Weights of a small transformer language model: a variant of Muon for these matrices.
MLP neurons of a small language model. Each row is named by its layer, matrix (down: output weights) and neuron, and shows model dimensions 341-436. Each number is 500 + 50 x the weight over its row's rms, rounded and kept within 0 to 999. Numbers have three digits each. A neuron's up and down rows have the sign that makes its largest values positive.
A block is one neuron, or neurons of one layer that tend to fire together. Before each block is what it responds to, as a language model described it from the Wikipedia text at the highest values.

Responds to: Pipe separators between number cells in football career-statistics tables, e.g. after "0", "—", "7+1" or "Serie A"; occasionally semicolons or periods in other numeric lists.
L3.down97:381483380546472550426546491446475434512548494511497523524445428469585493624431567472441476406590577467454548509411470522485472545578497582546524498494398550381410540531521526454512533487613475433476355531535421572556524580532460531525487563495507438523432496521523541460607502479556521539
L3.down332:445634493523527531537530546539591463528493528385558538515506484421485454500509503536443508502490475520607515406473488571507466533480581535429551533438473544519617470583535544461519526508471486421469419552497514536470540526476523472506598488592506506496594510590426545533586457427579578507
L3.down560:553554465498483530540443472470532428566444422523425550486538505479570494500460467566537514505524483442538555455464480510500619435553524451499445400441450472439426394557429517575576504486484386478513487535453562619485475560482505455502489528459539471426527490478551536527505477590477498586
L3.down575:537462406520566575430488453449534519517521386504527544502493560422470433491472573426504586519482425485510593481479549556424509639464467510543457578431438513478498500496556450595575493532490396572535539525551558469426476384589449537551423466492504452565484401460538511494647434484560552510

Responds to: Commas, dashes and adverbs like also, never, once that end or fill an aside between subject and verb or verb and complement: "was, for a time, an", "are, canonically, poems".
L4.down11:478476526458496557415487561528508448507483656522481525519581452550470531497514580519482516539512431557482436430570541433389552414537467538517491549573422525525500472485529521478598479539478436437446455462389512460474500429493467602500521496555550498599513629569501486466504585527599497664
L4.down191:564511509521433412589512551436482483548503522519557388509491551529540500389418448528486432553457465459464502415464593433462475509475529469454509465524491443440461557476404469522503472609463483560521491492542443502620464427447467536528466491613575435545492482522493468553465517490535517547
L4.down204:550507596456536545498496488535545544456510532444511547521491565534457555423610479487418624555474430472467462500470519450497595509514513528500579387459571459454506494475487551425530480448572523477574410562479544492508552480486417476501480527451565475537492525596611459478555395468582537558
L4.down396:483435477516422524503428570501398493422449436439455532596550498439490478625469486440551530480529465552528493529536554427451456515522454594467489630453477438504504500536516522508505434558469536577425396477491558515495566548568452550467491502523481481483475537534580491485506526481496542547
L4.down588:499517365509536615460560510587583490433460476468495585440512523471482468450463512545504489472512548496442475438520519516508461526546602457510502500512453554545465412480555590501487598445442424486596530519520494405460539449506536488469579552479591456523551487531468481531511603473483533646
L4.down968:392504634505488389501511504551433395507417521443494489421478516456533555572455425514515540537540549475514536542545514454480526558493580482482500539462453467518543523585373500405536507569522481545433529515564502476547561493500433563479466546485506538482434536568514517559564464485517446542
L4.down1052:572514492511431542496534470487476415516571457485518529493505479457437517480516516435579528502453524521522460470526560584417435411557502458549544586552435490526508512494527514591495487571527527539510496501518416462413512523456540497565485497516479529485415492504472439538466495537510428597
L4.down1652:564533501479498541524480578566517519495478473485462474561429544523520544427548502478477554429494400566466399572600528556530503523541508503549459487546463491484474491466495380550458461574526480524595457469410567539489532493490496488477521393543467547507562492509516494546544454472514504517

Responds to: Words just before a sports club or organization name, mainly in footballer and athlete career text: "signed with", "drafted by", "Liga MX side", and table pipes before team names.
L5.down675:468494535482396553551520501489573553507488446466491479521559444473481464464559466586526517467570537566429522455460476451501599515479500530550449547434454512447557434542479540512430450462520474486547521546481499534459535415519534575559462560481522600532524418552546402521535427468424571484
L5.down1344:547492583383515545472520572446504447504638524440416500416543564478458532459476474533537488490474486494523691530518479515522521464356505531505496476553496480460492507400523466510511473489536526430554576525530531603536454481572535490617450410430501419536474466465502445565490514513499512613

Responds to: Prepositions right after a passive verb or relation noun that introduce the responsible person or group, such as built by, led by, child of, handed over to.
L5.down844:471560473560523486501554479524378556573438471473612515485440546458445460538508452497430598457480462432504485601517511483475422469519546453472461599470426457553502521486506437514467497563485414501583382375500495472474514484525444532562456575416415444461512474521485469397491551480539449526
L5.down1530:448477427506571455507458517502492509530518558528458484526495448447475458437525506601524553541533397485465550556309428478482539425551487491591471514529488491576543499547461438497592538447483544480476473615559593557566434566569459543517530522522476537404425475441530533421461563555411575433

Responds to: Prepositions, mainly by and of, that introduce a date, amount or agent, as in as of October 2018, by 2000, win by six lengths.
L3.down199:547458474492517542509530433559540516500436535599546571538441446435405472569532569543402551512446493470582537454445501536496579519497511546506497547473466460552546495558500413527616506520520509493522493559468515397423435565397547523516508373526468566444582550439543524503449500438516528567
L3.down256:589509434479415505434568579558553493470541557563415502612494510496415545634539554508331542455465453643469510546502474460490503497546451527486532509487501437471451502489538403551549425474589569464503555487472480510487535458604480470543572491549535490444561529502509564481466558499564537478
L3.down407:487521464525486403535552458458523485471486585493482681517456580515355552469555464440538492503523497378507584440557464429567390492474543508593375503426482594568521441420520447531442530527554549456487521471480536497395496405564470493467458521533405576394657491538495603507477528490508487505
L3.down1305:550496555517480555433589499545393524492520424517462414695553490493456535547487463534511468461495462585457493586427482477548524512541510453485528504528503474463444449474477551504556392468530479546503486519468413580538570499488520487461483412461528518471444478525557493484500520550481554474

Responds to: Commas that close a complete main clause before an elaboration, as in reviews ("concurred, calling"), events ("denied this, and"), or facts.
L5.down1000:443546515408511526399609506571479488411451543570482521565594515485550499482462488474554513484488469513585470482507492437512472449375494537510550453506445531449499443483580434546569490508535524489426461500483426438545527504618476451478523546496458518500468481550434368443514554423513446559
L5.down1341:499465515623493448545592470455531460506536473387466514483375452504485537597536589553363636420509454536511524499599510459511531469472437469409478513519459542423481489526495539451563430475495426431507472569506468463574436486470454486401493509471525454515491450432583418526582544514505581558

Responds to: The first word of a multi-word institution or body name, often "the" or a leading word, as in the United States Senate, Maine House, Civil War.
L5.down1148:507490499567490562456479497414434468583476451509553566521478521465446420518497514554541580487464441592471554572533414455602527410499561537472541496576463472625401589518476560459459533469525578511484495507496489471576488513450534537585504476550478493522433549462533523526577607513489494509
L5.down1445:547577572482470531401430471482527493476467478467610458507502385482561434512502541431520571456496550572545543537517406463458533431541546459469501458477469507483380518576552459517440497531525417494545466569510587425534392478584545587434539577554457496491481523430545528544487598529594538443

Responds to: Prepositions after a passive participle or verb that introduce the agent, source or reference, such as "identified by", "listed on", "according to", "received from".
L4.down136:511432463498426454579454502526533492543462531535528535552483572480488567497467544476470448456489485505525566586514508397511548521503521490503429495412504392509481496489442493501528511525510511442499533491520476499450503528457543554409558550461470515531539342549502535467552474536472520541
L4.down332:501453579485437561508486537536511556526530443500435521543464493529455507511550524556519424550515397538539490478556541632613446503501469503460391526503510519478498494338553504486420470415460586525476590392475485566453490412453573443527568419494442495447536501592481474442447516549479500540
L4.down964:471467475509463506555473479475570527521529469491561521486484505480503521554564441515514400532554492526511446534400472512516517470560516514524414421405481493504572542410454557547565513417586552517512431540468465547505502492511575490397472540583514450491625415557550546425460527587571478494
L4.down1030:491449529529589510499491444511491488500443480459463426498474535590459562441447505439487464524359509416501447495583462451415456449509468511367500490513539538536523434535586465529502506442513473485460420529478570469480546562509490461501497509556495522479470447465545451436450513443457420506
L4.down1152:517504430566541467455490559520521482398476483502454386516436557522506536528428565550461429492418406431527432515572431449489484501479418502422461412555492470469456439551446477530418581493414557393503579498474543528438501524450546509509515546487480469486507486457499509526454515596515458531
L4.down1418:515566458468493461544471376524520482454511492583505518518556562463539611519474471566567566460514488480387510517559561545428532523427487528516540518449483463455585508558522538480509495611507443525546481466508508406519536529493521512482542488498556475457443466471405533556520581448470503604
L4.down1523:483538554519446491442517558554487616511525474441537503415521483495436490528600566417549535470496495551534503489547513486576570521527519545503561507511458470535406429549558464494530460470569441450417493376487476475514473535396475557555527472496476516497537493525516473503500530557520489473
L4.down1618:481424455584517489433512534472411505507555592508548453510575524436483534462545516537555560499478485565417456525556443553546478528475523551532544516515448545487454532491362539430474553521533590556393503534466512561411652584504549488499417485545493510498529530456615527431500534495522467473

Responds to: Commas right after a descriptive noun such as album, single, vessel or ambassador, just before the proper name follows ("studio album, Catharsis"), plus weaker clause-ending commas.
L3.down476:517521576492581394563555454486483543529492444447590409536487502468588489537513491525458506484509471528540568537543452538496430435564650470371492540556529518563487487511471491455509526477517466512560507472448497502401500515504620523588538505459442514495530423556520421532491423574411435422
L3.down839:441500544635489429393497374552534392456450470508484527482456522615509526525499398505546489528428470492504444549512567510564425410524593531483481504548566445471489500512534572543574392518425542474540523403527464438467536465492510538426524490510534529507529526428570540377523514539448557518
L3.down1065:540461503501536547500506521517496421412488557458555514531532529516552471511470532501497514508437425428523524377555534608539441449485538516438442491569457423414499530532542483522506444489554435437498465524405386528489493419463557581516477515535535439473553479563434433465534484524531492543
L3.down1331:495465613495522395495485537537512508494492620466465520590392611535483543522507470559471500487491498496509505469452525499477540490552611501464492575494511568506564489552349551354502390549569462494500488481488386497503549499576490477462396439544578520469431581465551536454553543525550508531

Responds to: Tokens inside highly predictable set phrases, mostly United before States, plus census boilerplate (females age, under eighteen) and table cells or labels.
L3.down480:444539516523481473517470507481535432576564443516462532383559439527471535547469504530469503500468549471519503571431433520468532496478530413510593431545505544546525491445501498599516395547590567504541382480483435516519513565544525466531502487479518525517543519419494554495557519477549492451
L3.down998:549461480524496454524434573557509545432420542537562460490472608571550593491572464462493425481442586550526497516498468398489547604472468480462491450503475664479564507433575467610424463465532464498473506546564572507520474584450533505401550501507489500546504505485564476486455515506521503523
L3.down1091:492476493466479610608330471542468411475446538461583466499517578558445600506528457513542552445524555505564505473521473496449424486499489464400580557545516508452479496474475516524550434567609453478504485551479462516451532499539457480528574596411567488401517554435505507376493525431508541449
L3.down1201:462522506496553578481541488504526525414548439450494461447504524478456445544478494476519454492414469503527486501584527489475518439464546474561504385498516532562504504536568475481510481582523477618561532478499476518538390522495528562479463502539465478425602482461598585451471479513508505552

Responds to: Closing pieces of multi-token sports team names (Horn-ets, Red Bulls, Red Sox, Leeds Rh-inos), and the pipe after a season in footballer career tables (2024–25 |).
L4.down100:446538530562459464497569547560520521425567434527559478384494503556606601575497505488482495509523573417462467528458529409490491508560448554486439508496536518523589502547488499414408495436464505494470549498591568466441472384478516598357495449478493547486501449493488497535573612541450514549
L4.down346:509503465481575532476591601530504570427477561480454459474651518491469533397615472513551455482455523493455450587512482482524534513528489560514440485541500402520490579519443509426578456445461469481532526589533551416487506490635504524459453497426486537498510447589483505483518473525468433398
L4.down360:520561527530503474434466458541477508452531399453475461456484447460451489503486526481416601498526662523494584558469399499459413446575488476550526497427491521490579436474475521552462481477433507437483460549506498523502395502561530493408452478442607538560535482474467484497517562474412538483
L4.down375:480561437498427450570458569506558547481465484513546506532483552518437458598414390358490486503472552560512501507536469466529518533609479529474424444508601495529514590520458431449486501481491535520453511555479564416532490441477460455459515526542485527416485429506479442540439460504544484524
L4.down519:511549582463474463451510561590556628482548533451525543397476512499531461456495470519597568520504539525566516457434549584507575522495487463558491397427456471293499523433527481494504473506401464523493482569461544514477475475502534512485550481490440458502433420479492498425476478524427483557
L4.down883:581448481481574460508476527508493481421562478508472506379434471475517525528462522421526523464488436543572442568648416512432459495453525569439562530486472481518539522479469509401517487408573552486453412520456531486467446420555436477420580450494630524433578581503471464467520547515528523515
L4.down1137:524566520438515520598554503503478476384500526470485587537489553433430531521461482447528529540471471547500470514496601612539436457474560427403463457587548565434401513458515581491504501528510478448545418459539569513464486462368387478571538413503433474562515545517513489532485471564493494478
L4.down1323:432563505439534467456568451513504469484579532507487471491395517519514517589532473501446446439416437434525466533473422559576533656590423473520560526522426422497512523549484532567515452518486561443616589477516501518584504515496522395573491487529507358539485508482440473510551414544459472514